{
  "n_layer": 14,
  "activation": "relu",
  "norm": "layernorm",
  "norm_eps": 1e-06,
  "attn_scale": 0.102,
  "bias": "all",
  "init_std_down": 0.0,
  "optimizer": "cautious_adamw",
  "lr": 0.00077,
  "lr_mult_o": 1.56,
  "schedule": "cos",
  "final_lr_fraction": 0.1,
  "seq_len": 256,
  "dataset": "wikipedia_en"
}
MLP neurons of a small language model. Each row is named by its layer, matrix (down: output weights) and neuron, and shows model dimensions 0-127. Each number is 500 + 50 x the weight over its row's rms, rounded and kept within 0 to 999. Numbers have three digits each.
A block is one neuron, or neurons of one layer that tend to fire together. After each block is what it responds to, as a language model described it from the Wikipedia text at the highest values.

L4.down232:535447572457405524523531574550517562451595514473478448549424500490529518518570411492538501498583541398499606536555444545496610520483534547424535557461492539467415489531420504534525444424387548497591532498569488516569445526493458606444589496498430589580575494494527613509485514564518654510475458467512458493471522531470455503518480519443495478480475389550433502523553420482446422500468
L4.down650:503530494514392494556477490538536439475538531454551461385451509500393555623551527482533477541562550521493643497525537585531428494470425462436518533409597527643460502456435546469514452465490521483541435514523531536564483440509491527588518501452451532568563434555535482533521554566422552586469561566462580505530441524479563437545468487514495500474414573504468425503526496529434504493520
L4.down1417:454456474485533411464552419538496596548531553461464488540513528595510440511503534518552533577495526500572508522555532473483503321459518411489545491508449457581554505444415379491513435382496443550387450476516497541507531494578577510459530501520430426496488413467446496602470497507513541477548482464492523423544564490500597466558512457643482439560546537562360563539404469547508373551488
L4.down1525:499481493430453532522451451607584590485524560492625503500433576444505523532505447564574502552494521446430573368513572512460439399498528493433562581459532489485430514581456466509550516451548433478509436506392508552543453498561454558558425460468438543500588507558574510458518531446464634537517526588501545511492519484559547495537464430525435498471453558494363417576486484483470384493467
Responds to: Re- prefix; status adverbs. Word-start pieces re/Re/Co (rebuilt, reliable, Reese, Cox) and status/time adverbs after was/is/are, such as currently, formerly, afterwards.

L3.down56:458558591472450517524552461510504476514480540547495531546568513450469471434480509587582534575505434508452557499459432611506482479442476507609495627584463511467501503449449446552553528470518547504410536512483521419393517494486489506513509367461485547443513452562454493533450530492472510497474489530509477602515529556455465514569539552507603470504506490411499481488465556517590612522472
L3.down92:509477512521551413477461528571505494496566479465582454521561535464532468543519406515449522445493365512507636399542580517523546534524466543509499537518521437451486512530541535466403518525529499455579392484418538339490542475530531440409572481472564541541541463507595488566465528505468493423559395492425558505483517487517604490449512513456486531541453490497515571508472583527535514482517
L3.down126:489556515525532535524413516570572525458505455541435532568420529495462468575599430543497477543504444481515565496576515508520561539535381477499513571534503451383535511476550512453489515597540460478400483528459519473453449421520456579498504507539528383574538510497543468372530480526552433530449512481532591623512474467373489457547449537462619461494508487511504519456473502495507448484462
L3.down203:512527499521544489427489388489446444476561541624494514561562418430510491524511510511479492537519438576468510400549419462488487502492468421515516579490557477500459487466534461576514617484563518445445486543537498474585481564557486589438525503467529502519496551439526564491538446486623585581572519508509521492410532459538541434499482473542445474465532478578522465530517441434441476478483
L3.down374:464424570487515429621488540551459459366483457549587528547455587427505469490503624565592485442564499527528504556437584481546483484546512558502527556586442509525564503536396509522456476553488498441504531512516460541552480470479515495371531516521509501490629449489467590448540556559434529546453531584368610504478492452536495501472473530523471520493455529568541441627468480469507549496502
L3.down423:542479627532433466597506467563515536520464534521499415530548499465562481429508493569490500450538419575484599477549502477557524552556489485559576439527474491495497528484502454441497526542541562548491390518464506415414499486543473473448599420501514492494508477511535473499478493460480466529526441493492534547511587451520576469531499484416615529536486557518555513435490446571530576462523
L3.down505:565499594508511563464539505590420483516462488420443502468466581371428537533492487438562532468480484483566539439455530504453492493545569495375599449455559487505563475432533537635568534509512521474534550471564502483594451549475515619538474410509533480533515390528547463565518499493531487407549505400443480586485547417527560479535482521505597449558486382401537523549551574484475448487524
L3.down581:559472522491455493426513405499418440456546574608522517510582476508456432511491510509388513485480527554477475451572519461533559522455437500487503557541500470539521508577551454424557466559481484519461575529513524453563541506452514539491487527543404401474425469466526384460493523564430439557563529396448545520468611415520630516550501620466509467499603460498596561561615525507471467491602
L3.down723:551425471548515481553527449508600455522556477566529506575527398465508493503428424504473497564520508469531490492544466529544530524607446537443471525546545498531378521562548503507547467477454473475504469528475475569625542513482542420411512473411480561524518476471453445501557432547457598498552457473480586417487448549549501476542487413536532519435489480504527461559563560483475508493544
L3.down832:474500509414491452555467551493496481439576457513517625472443538497431497588563510556471497595552492596561506426437491480543561537508495422500529513484590513534504534547533542562363532535447528524566519497543487477593534638494522397497541483560537615446510503478454439508515479537544525526592539525505528557533602422546539551444556462466494444477346535484571492449476547431478478518459
L3.down986:449479601570459520557493514525495470509548409492515510472506486393490505508496507506478521545474446571586568502476520418470581575494532531493542497478569446431530523464525512491549546585529504503482461585506532542454515619481460472505522451493543453546509482484471471541511513575524463461577560395488471640581571442521670480532523530522431512523507467502496466516536571496420477538589
L3.down1013:446506553425485427506580373386469441636604457551488511493511473527466507446512564398463507430476487461487513583444467530560496464449555534517469428523466406449481472535552426553550544500582542508504563515475562503539527448553492552375401508500496406489503508536557466479538497421481547505451582487410534518519535533579623441556490614511456441502637483499583502542548478458470424474489
L3.down1134:554530492467521490482495470464508470472570489512447472533528465496540529517462446497396492512539483532631511496475603516465454468472513556545502422464450427543453498489540485503524421485501462487633468409459530448603547562495598531565507545572442538400493515533430453489498480556480523452419420368501507465516528535461552582539503463508465586507512505436458438515543496484525542543553
L3.down1361:434510472438391518431518504594442511461416410521558521482477545522562516448610460449474499527562549550489393545545531580529472510508475453530424480449467480498473477566429560547532461556511471539564501403560450403481504449612540478483514548475491494538461502522415470463531492414560419549453514491458546459541433465518469525528514544553585603519553521478502479510455357557499499482450
L3.down1366:510373647598463486525511444538489542510460552440506500541510524497499604560426394537512539465470460480463480510572494520474611577460483483520464511628551408460486528390520493502505541513487480554392477484501546559534612534472452500458491456546540432480477507518561475541490552487488459463525479462530502545606602514494538500531620514452582496515497470480546457519489488519464519502474
L3.down1413:544490576421616447452535479539533473361488456500603514531583461532426478430539503596478478520492491638548446475549501451402513412485465496509442532555463351499479547417505443520436424542525511463545503504502547449479507538547606490514501579474517537461457500516439415508517431545486436516537595443483494456414476366513520371513537544477482491456564496431520480551510407448497543570472
Responds to: Sports career vocabulary. Sports-career words in athlete biographies and results tables, strongest on "played/plays" after "footballer who" or "He"; also team, games, tournament, Score.

L10.down8:500467471517502493508396535476518475610508485577517555496535545485433545459548563592550532468562511432517428476520521486441384475497510483491460489421551413441487468468501507471521527487453506496502505480575547540562456514496499512479516461476515516500535504559511513577651511472456523469529547512506530525563468477548466420630565566500497466441532507443504570510613468611345357489454
Responds to: Slot before a verb. Words right before an upcoming bare verb, mostly infinitival to, plus modals and adverbs: ability to, could then, can, efficiently.

L3.down54:543541543508494493560481417513548497568530516462557505421507563602526487453567465544482520482453534553605346554489499435559570565470471499506537552480454450691498496413538427488504524599435423536522503465515492421524527506498583565561452451557462476444426456498506601552509469472462503440533361443502419670553492600511539576499603526541503557504629480385480402534535409497450475450448
L3.down288:552538472447458459466539503430525479609503472495563537530473520522506413454429482587393479457580413470567496554558508530559524420575516509475491508589520492455486459494472420505503617535479349506578537413455495536480541462388522551614498510602513488465480575481468499488594544512509427458558578557561433542506462529540531544449456605609557521564505479523509556531486460382478563494473
L3.down290:624484553504547465491450512504573557489498493465512529473472514495573564426557578499564484464466513557560582465549431487533532566473577525505404515537542476560496516509454473519533451523390453521355521492520531529489523449509466451295451547501500394486461525486448380613474495529526445546460479571535550499488544508466531503485535516549598533438505377438485515382496563418510467495498
L3.down464:463455590449441481505487523566514608534581383486506538496444526490585450513505506490643492460509538459483534483485468529539492446484530533481531492510489411460482543433416554426567458497506512522507472547521462413473549467479479441427501441548524495529493493480579482398509508530514556459567493581489483515488494534429461520488468534564478493583471515564512466565488448433393466460448
L3.down486:426504539429600535575558508539484411436481553547586489448423527492398518455428486442488532494577483543540472549543485540464438476478443432500494476504498570481463532368437552472455568478541446466476516606606496417523553557487515487470516598544478534471481496512577417483488459454495463556509516447578517426546514479541464470565438522567512540449526578515477460476517392509534533504508
L3.down583:479481480467494585619523502478487518505464451467515580527561453600480461512496505491429478477518508487451468480505422584396477597585548495510497557524536487525474510560592560431448491527415540488516488589546526507488498437429518482441430405465578474511495540490542549519541503469522401492521516486553567513409535547440523564489486533515498452418525478536498604366455665459520650471533
L3.down646:493497583504467483484485468516515467564560613600540535451504440437461544448459550512485531475435468492446473578483446436511484491472499637529504437532450463484455481529370490520553512437465510470525495399622510497501538526596525455533471564504482473561511495517613516612512454506499488483485459497472466528510429552516418530475467554491462600517578517343502488508577491506539432510479
L3.down858:550591517504573505483538501418414512499605546465524490461514493435533528555498554538468512515539411420564568544474499465580440503432518479480424544513422473393444509651461476509516569516477550459465546477505522444491558549495493449474487405444546521589446401488618584480559533426474424436503457465470548497511544609530485461558492582446486592521466521414568426517511474427440580502443
L3.down1063:489538494543598499401542522494476402483569423537470565422480568516430426528529492554541492456483556515436541470437437552422541497486453511490542504476504431504510489505440471584462436523502499501389517408553490464493534328399461530466438388541579515523464548468516549460502545492484541477586514558559516557487440544479519448467528508583561542544484444450573443593475572380437517474518
L3.down1207:568510458438471575453496576566489496495597467522482528520462496490706476438557556434440490523561536566498526472521476551545500452553556548444501430532415527475471495531408486534532522459485468521545521488582494566473529509429468461484536603528512522497521577504475564454531457493504449515441418611527590454454548521529455470534517522532451542441592418482478594509359477468619524464434
L3.down1240:554548461446410453488534487610397518482514502444404509471535504520499471444484544417416499462550512503511548496535498590461454490558509434518408460438469559494514512422523412509451568595458390591568529500566463474569503476517479503534436555602500539547563591525507517395525514479478548535469456482548488559515504558498569470599472502460456548455587513478398585540532472491491538483460
L3.down1343:610482499551523480506561409530545474407642441599500518388423453499491521513591522566535519513499429475443444531499513387508561473477550499555507571537418421588550493513480517506537544493443585608497546436600564375532511534526486481507463478523474445503468514516540514493513459532512451504450450548393474543575611573503454507488603508472487510488567396448537374525489518466481424508424
L3.down1390:524560561525609584495514425437455402554563530429536548539433558500482487526527434530525453504538464490481549479470504418485481406408495543527503483569512530461505494572481500452457581482484389544482500518450516501488596469470439642487507538464507530495493438511523402419530518457496473486384428492508516515560628519450484501546505531506507535444440432450562576583474558481529492585405
L3.down1474:421540489544525473489539584468497518540491550551430517492471477385454518497514458450467491524385472470463486500540532455505491480537423545457499511601448528438465482555459570509477544483457466472467482513589476496462585536582541565545492556556459574547599487506632443549550399527529520539447487519545497388474451448479505542512500532510453590548580457472433486430574437609581416550475
L3.down1480:474474522561555415460552453392552424602635509531542419419486583540550577466529494553475495469487475430448521624483420533553479514492485613556527488494478505500444483539446449505531526534423479485450524416544513515476537494525541469476421528538623454492481409475410570518561424480557478465486478513517498491490539491558441535452616502584553569494621502419592498544506524437460451461415
L3.down1511:534478534430531422551458490523577512506591443557556486454597527474536603473504479523531498569459476546551468521524420434605473429457509541427542457456515462522455503546434486518599526477440435410463501551555518482511447385514508457490477581544453447532462439559570567449493490478442427506479393564403496549520495474462577480524530582556506623490559497444434449545540467549420415469535
Responds to: Sports stat field separators. Separators and unit tokens in structured sports and biography data, such as the slash after a club name in career-stat lists, colons after years, and units like kg, ft, m.

L10.down259:500448486469550472535477482539489420550517424537482581521526491464548416457483519571581447485463584432520516555460522532535598487438440516419513519549475489499464532462581565534512512603500504474434488508505576476460465533524573411481435481445600526555455420417510466518514515490461390415565587528542506416440565554514521452544543483426456517426603512570572589519508462542619535458532
Responds to: Sports stat word endings. Later pieces of split words, chiefly stat nouns in sports careers and tables (re-bound-s, assist-s, wick-ets, pun-ts), plus other mid-word pieces (com-mit-ment, trans-mit-ter).

L10.down163:468507558518503502540421457493492512457532503453488533461481528445464477494554518492490486519506516567473455488538461526533448430561462627521476539500470535427458531410474453553462504503582529495518452390517479508570525519521490529534554507439513531457417558577478525590533438463512591395501450501556416493495470475478431547540519484438410628496474466518456406462503545643428358550524
Responds to: Agent-introducing prepositions. Prepositions after a verb or role noun that introduce the other party or agent, such as losing to, defeated by, at the request of, teamed with.

L3.down119:465473511454552525419479492458484504457605472576559499482476629546466460534560541442442505490412483524527500403539495391527443409482514431563514534462426506561510498423465525482488471492497478444419554496549462492556439399465493426552519521471518528448465536459509555388504495411501484450506448439470520525539506454468553510517467539513588585501512453512607462500483492487492486481335
L3.down148:494479432593442553539487429502470516429512615461557513492479464436527486580506543634502532531558537567514498482455556504510543528403463619492479416488454597415463499584540510431447461438470476518567572530499475487552519534469489525485543609474425451525455529530505547465494559418505518470568510498448450584426565512492584402524476465509476477520563545506502479516562565487553465529470
L3.down238:509491437490445493514395423506543485556496529469511447463493531505451514527526520549379487517507444485489481557572551521522443441499455523534555476485459540491603522484500519583531499523495523577427603359490462505545525526504498573501593576542533555447452512498468619555490526488550551545540507598505587494466510459465390540532508460470527568473444493443603455536469513571515406528514
L3.down287:434472506506471496580608502562547496516487410584482530424567540499509553481521517583498524490503433595468556456471535467520458578566395437561437420420506591405533509612583545565416475476500463407527621418550479527433537524461483436538446552497439549492468547510472467537488500434462535460467519469588511511478466469406457460537545416498454505510554434544533505488511522432526477452590
L3.down450:553553564522403500511484440547522530508441516491510484459406557453584500577490522564568535556510510460545563585535572498536457517486419500472527368490563487582566496571551468478538510445482499446470427531513547463620512543472534505594479526438468459492569454554473497539517511489592592516506510554384560480449530510466643479434387593537540434571493594456474395525578527527430544489566
L3.down460:535526506436475498455529502482502546447558526519573455513505576433532549497539517529461469475385475495476546487614482566479525450537540486490422482462516558508560520509489494472527460498451678405466450506441437496493460504503541516477450522576525480464482517541519463479503595456509489525554556439525537503565486483456531436556460451492443540557459491486542530549616487427432446501476
L3.down507:543484479558441493548487508457540475566491512628461478517518536600538577511477476571495501505440513494472604531532510467591469583497548445495495415515511475489529511578562461384470471466603521559522571441455516550445454497495519426625489488564476501520537523500524409413508496555564428517558539482427526517464590449543472571504505452480548508627443574439520458504511509465438528539489
L3.down766:529480495490430562476499454432434475448523455468538427417525498443584496542508497501485478621493486505484567476551525441405453398504515539557517511458440512607571510558508555379412500563502455527503488552540473436506535531468575469485571536451467469471554449529534598574536437522458540495484487527382552545520507448496427526541522493565485509513479541632524499469442480469492519472533
L3.down780:519444420532465613422440513624507444614501599488619547510564409447449505605467538459400464508414458420477540463482593533577429491411483563552539557522522489410544463547562525512572494502453410483508493479547546582457478571479413528557551577568479521382521469470449390481519478534514486479448435450536530422407478523523458484523529535437531509503472478448492536471536553486467537489442
L3.down904:543460509588412499537554515532502627394405383418508564405508556416519479477414519540535494475508494527523463459455475501565565533563460485604476422583505475482425512426477460431475531534521450489466460505449452488495460515471521525532507536528437478558538515451485492496465502505494478447540490555562489626403494493592552512403445610507423542468442534552530471455484369516525589464493
L3.down1029:456499506454537477614487473561495478596560381504523510506561587448543464593526491478539472532412459551450515444518527504525546566464520648475526417436559512460507519452536487460508537401468469546488577526500479590483497471476530431484504537429455536549419553547480468504564479554511446443466485613548517469448546453502570501481460402504517480474481497487474503411428531513490470457447
L3.down1070:570446582492461510543496442586431516504579517456477551525493428547525428618385462546448510568554464465496502507498549556474517446442416508480515452415510537446490497444537557516483450535457494503459607577508529425539584527487460532563506490433462484566543468515451507523530436463543483559426573480398475528458584461438468444572544410581546475453514475549451438466464536431500449474474
L3.down1319:509450645531582434543537537598477505603638452454466479484514501505591426534414485618479493547511451485474508528595484540483493467498387484453504491390570402478550499463605518524463492523512470437505555464462540429505459570446494462550528530356521552488494412548469489613576486549492527558442411483450507543557517520473530540499524493467548478432499498516410348514551491502442496464537
L3.down1425:538538495481535557559520361521503500557630531567513534502402548482568507640467423515559501484483473525530403499492490465522496411408579539538445462399511537489441527541506525568481513457468531562532484502472526540527528486519548447486523512509484458391445507503472459483483429514520510527529467488507498540516539635490468561480605560595476605475506572533577511479536468546498601486472
L3.down1433:509552651431470460540541576474454512597522582443507469585385435529479536495417598494440462437348535502513545479508551565607463377495448560420461572423444496575514508494490443456506527466468501480578561492486479446490377470453416535492484513536465486456443531559487471526532501501531400564581521586570581414502566535544556471448528421508527505465480573562479442415467468514518486500522
L3.down1465:468474495575414451525546424495513491497463494511531479474482551483511491536518498545485491503487428495383425424507518526455403507514526506491513483446471432599583517412581618530559493494424511441554610463524502445565415470417568386534449447382494460525499487495474525451487429582564595463447457526497480544603412488496561531581574549484519417407528528506495424468459525520521478460565
Responds to: Adverbs after copula. Sentence adverbs and modifiers right after was/is/had/who or a comma, before the predicate, such as previously, originally, also, often.

L4.down49:528517476481497470474571467647484430629498448524452522504501498584593486456489509471528511491552572434549517561572537441502534536496451537507434413562561490486516518445458491559451443512481563498556455530445435443452558575509598523591414388529490451514421506472496496471540470536479532460565455453531633548517531537459433500464519556395497545583549453497482505463439567467463560454491
L4.down427:541529535479604377528563510402503392571524494494456514440601544503531476526508514545493533509521449553392526498495429603523476504526617558470484557542478453469575522445463475528551529473463493439555519342471469403474539418531533412444493433517552529518352566485498547497539526467534568568417569568521490497523525508484538490477537484481466458495441517540569423526482501404549464474461
L4.down904:573532455514493524458532451528597463469608516517477541460468538499501535444474521571466445482491490463417524498557426513511510439555489564497552498525455555545608501548540492484474590549428511570468488398525511411536525511462604469555450553557554427545438532493513582486561468505522515487444475477409546592498514560560531390452567560487532521485437502389509439463457452456545435541440
L4.down1011:478489491441517520493428525485617435547543508546446569474521501390490481388506572595546486550505459455371487552500494457648483531445462581596516490558455368434402526489461545515498497577535517490447508493481495502486437411503665512533447556412511552544458429461509610545560499475495504590521480442498558571468434542449535541524444499450497565505522486493512435388563450474505518428511
Responds to: Infobox and table field delimiters. Delimiters and units closing a field in infoboxes, stat lines and tables, like the slash in "47 / (4)" and ft, lb after numbers; also final words of names (Park, Gallery).

L3.down152:492476635439442496520497595490486540499481523562470476520532514484524472497530400524399507515532584531533432474538559505535532390481446503501478498442546459445479513473512516477552419479448493525493503489526460459473523583525486475567597514540508551374554496444595486428497473501471547503441538458444586477401582538539498446512455487369472550457548484459441446524421421528462480476485
L3.down179:484505424485499591474501502491469597485539507513519563520582520502342492488453609560523537559555520513581552492505527501537484474544523506566467460463461469383516481546448447496535503498525531525510442571552529500462527459507510500491451493468469495485593488492502390423501519478480458566430487557602548505394507446441468510478526483591532476423445534562581566502511525388521537469480
L3.down191:538554528389470485514505471492506488477472529412470546503586450488510487560496408452477522590533569571556435412579479560547567470459404464476567505535497494369606526523504472481525600570458507552547520506576493532555455541479594427522458478543555609446423567543579544548540515525496473509511413506650457513472506464473485460398526513444464558561500510510405584524454480434516554495514
L3.down255:546519525485541519510490480479469511507524394508529442433452461546464499473600554420517519551459533495422559481515542486423475406548543407468424457505484503446564484551466536390383473551531608556458515469575502499490476501512585504481559426487511570528545490503433568467500476527564487507474508489572504467479583486443473595458473422425499512494529556491490504533510509425379551451521
L3.down426:428447467421493453531481497539514522541501495540481504482494499529595510509453591526521496404616525435439451481441534533420517551510631560528405450455500463547534499559456440459557536468568464572433470495540453466496567475484472548420576505481457478523565500478558557472511552423502544659445472485494522517465546564541618454518516472405424463555551476537467518546487477485480597523505
L3.down472:539599605512449601435588491421458493519512533588484611442434508501502539531509445481444476506498448488512468445425538538522473427498466552502580529461525598425470528411513534530508505453479480516514585465464489374418448470476525613528541501505508449544516474474498545382501463562596498485421576508516542553510583456544494488460567511432446546481468550493626590455479418462548554495577
L3.down520:427473465489424541436471548534458493538390654457529488443483428502538473531449413437504497479426499544477506402437514487471507514442504546578495388618521546480409513548391575466480519556493454431506527489494517582488445490544500511515587450512593578469473453545484465481474478551518524414468508421533520512538491519544488512448520603490565535467549473458544558460616474494567470470453
L3.down551:517485441430512447583541423434589527516491537512518475480541459566479486472557487526568485505485545456453474441521502448455495536455537495478450482503562583470446522480560510462501652560484510545399503475458481521463478446455589490429425441563506509544502480473500546403515542511595500522524417552543392478516493501402488480378576441472489497453421476489549566585497496488505460514483
L3.down717:425551585549482542499525478470491506465540376515503603458501430468419418494475525461520455417535529574547496505482517652465512474468487528516488484542575539498575527433497398500558371510495513503505505474484518522436506506558543565541470444465483591491560448508402551504504527440408545474579492611432529379458547457392454450536421531462429530527487593467460484549453470526485503540422
L3.down757:565576483559436444373546392580441428487436579592632503398413492444507622537498465533565512507475461471467515494535566477567511464471525471597510532449471453462568501529557559417483448506523449596434506416512525500506548524447552495502497514358574511474423507489445587581503503495571489518480527556545549584409546488554384486384513485513561483471468462509569529500513535523518432492416
L3.down981:524469450492629496544558476497565512506412527525430478543503464560479510431522480488566466609561490428548530628593503468472506541496513509508441500554432437499475495516449445522440479410535552418490496558493463502635525401513605458476521424480499470520542602532509503466561502527536441453522505610469516492581419454460597434499476534562457500456495525530477512456464526453393538466510
L3.down989:509551457470493575488526571472479456471406592427574504537582447536446457506481526493566522470514477533457456554495485494476485472428547490533550413520524573447453497542634508475534491568524531430559526477512458426528518524395555482484442520444506502472398571495469539510521489591590478445469470469535521452541400469412538566437506565479451522357487475535591464549409614471534514507485
L3.down1123:552527524482502505513488637416508518566534452542541444359452566489615576549556472475544491530608505417484521498557462450454459510496594591511600433500520526524505514513472424482440520454525539500465512533516508462560475502486547535530392515606497434533515482491555546491506453479453604517514597518436606498409505426537460487453506536484513505461592460485462462514519487502517498494501
L3.down1216:599529450528527537488476417493512535525451469507463448522545448428487517593548505496541502554469451494542541495396546483398411507467468488524510515502421483422374472506490482432554563540478499484489604531485473479527455401460477569526502536556547469521453489488495388450445451490473550472541426438494539566452489506477478567477545447631434511485516484438401496487578452492530581521382
L3.down1381:512582561551496421512477548534443511476490550469612517574524415415518542610515514564491510493533459530414546478451519495384487527380415474532422504403471533480481499414522500496545511490487466459465464426549459484609580488477505462509527564485500582484452470486472474463506547473531500519488530522436414534553582504567455511481590457530470618424434483531499679515486500541545461549520
L3.down1534:422670535528482415501549535450443511495467543510439515411591553524542429512456441450559494492429463522569499467524512464413513501546613451481511458454586582609511587439485420458523510570609529553504478448515464466547455515410609462571506486544481566564495515503523599537485510496608555483502504491488492529530550422521488512450514535513439540515578584515565406456451537629509502504474
Responds to: Linking prepositions in captions. Prepositions linking a noun to an attribution or breakdown, mostly in captions, credits and infobox lines: album by, goals by club, Radford as.

L4.down292:453518568391435451522510544477554568608489481493533555504427449562520432413443470542505470577524552502472485501525476517518476445433456462508525486490535443440394498523446473450469430520496560527504490427477480532446511546453416481547459453455546487448505496500485529462495467447539472548528650501495553437366541473473627409490525512456632518467522501511456588650497498460413494514463
L4.down527:504589616426434426545533511628543471522561488501401435557492506532555558510510547503517491501558521408411524541440504503511490497498443567523428539473540499503538498456491377560505548490436565460491564511583450414481510522457424556556521546518497526511501491502501514481536487509539424625495578419514504573505526535603519529525496480427546510516523420498433508441502453522430483497595
L4.down1035:506584626545426529481493522534450496497467449482500510497565440521522480555497550543422482454525472581475432445434566554583526430456447472524476515489507510579472499451514418516555472482514482477522527476480499493499513578560478561432599551458487525525458656470493503528519619537522459494471480459488386459574491618485578536561430492525414555534498546434490462497453514515505566490592
L4.down1295:521589509481421441467443580603499523541515555599500456546466540491552488564447523527450531482536564577475541471391506546426518488520505499495407398539493512497505513491579502567576500452484613498470506445514463445585419590507480522537606547500459547542463503460512479504548487479551529474496568495459489457474526499402396472521512480394502548465520595567495339604494490451534557517556
Responds to: Agent/source preposition "by". Fires mainly on "by" that introduces an agent or creator after a participle or noun, such as published by, review by, nominated by; weaker on which, with, from, and markdown table separators.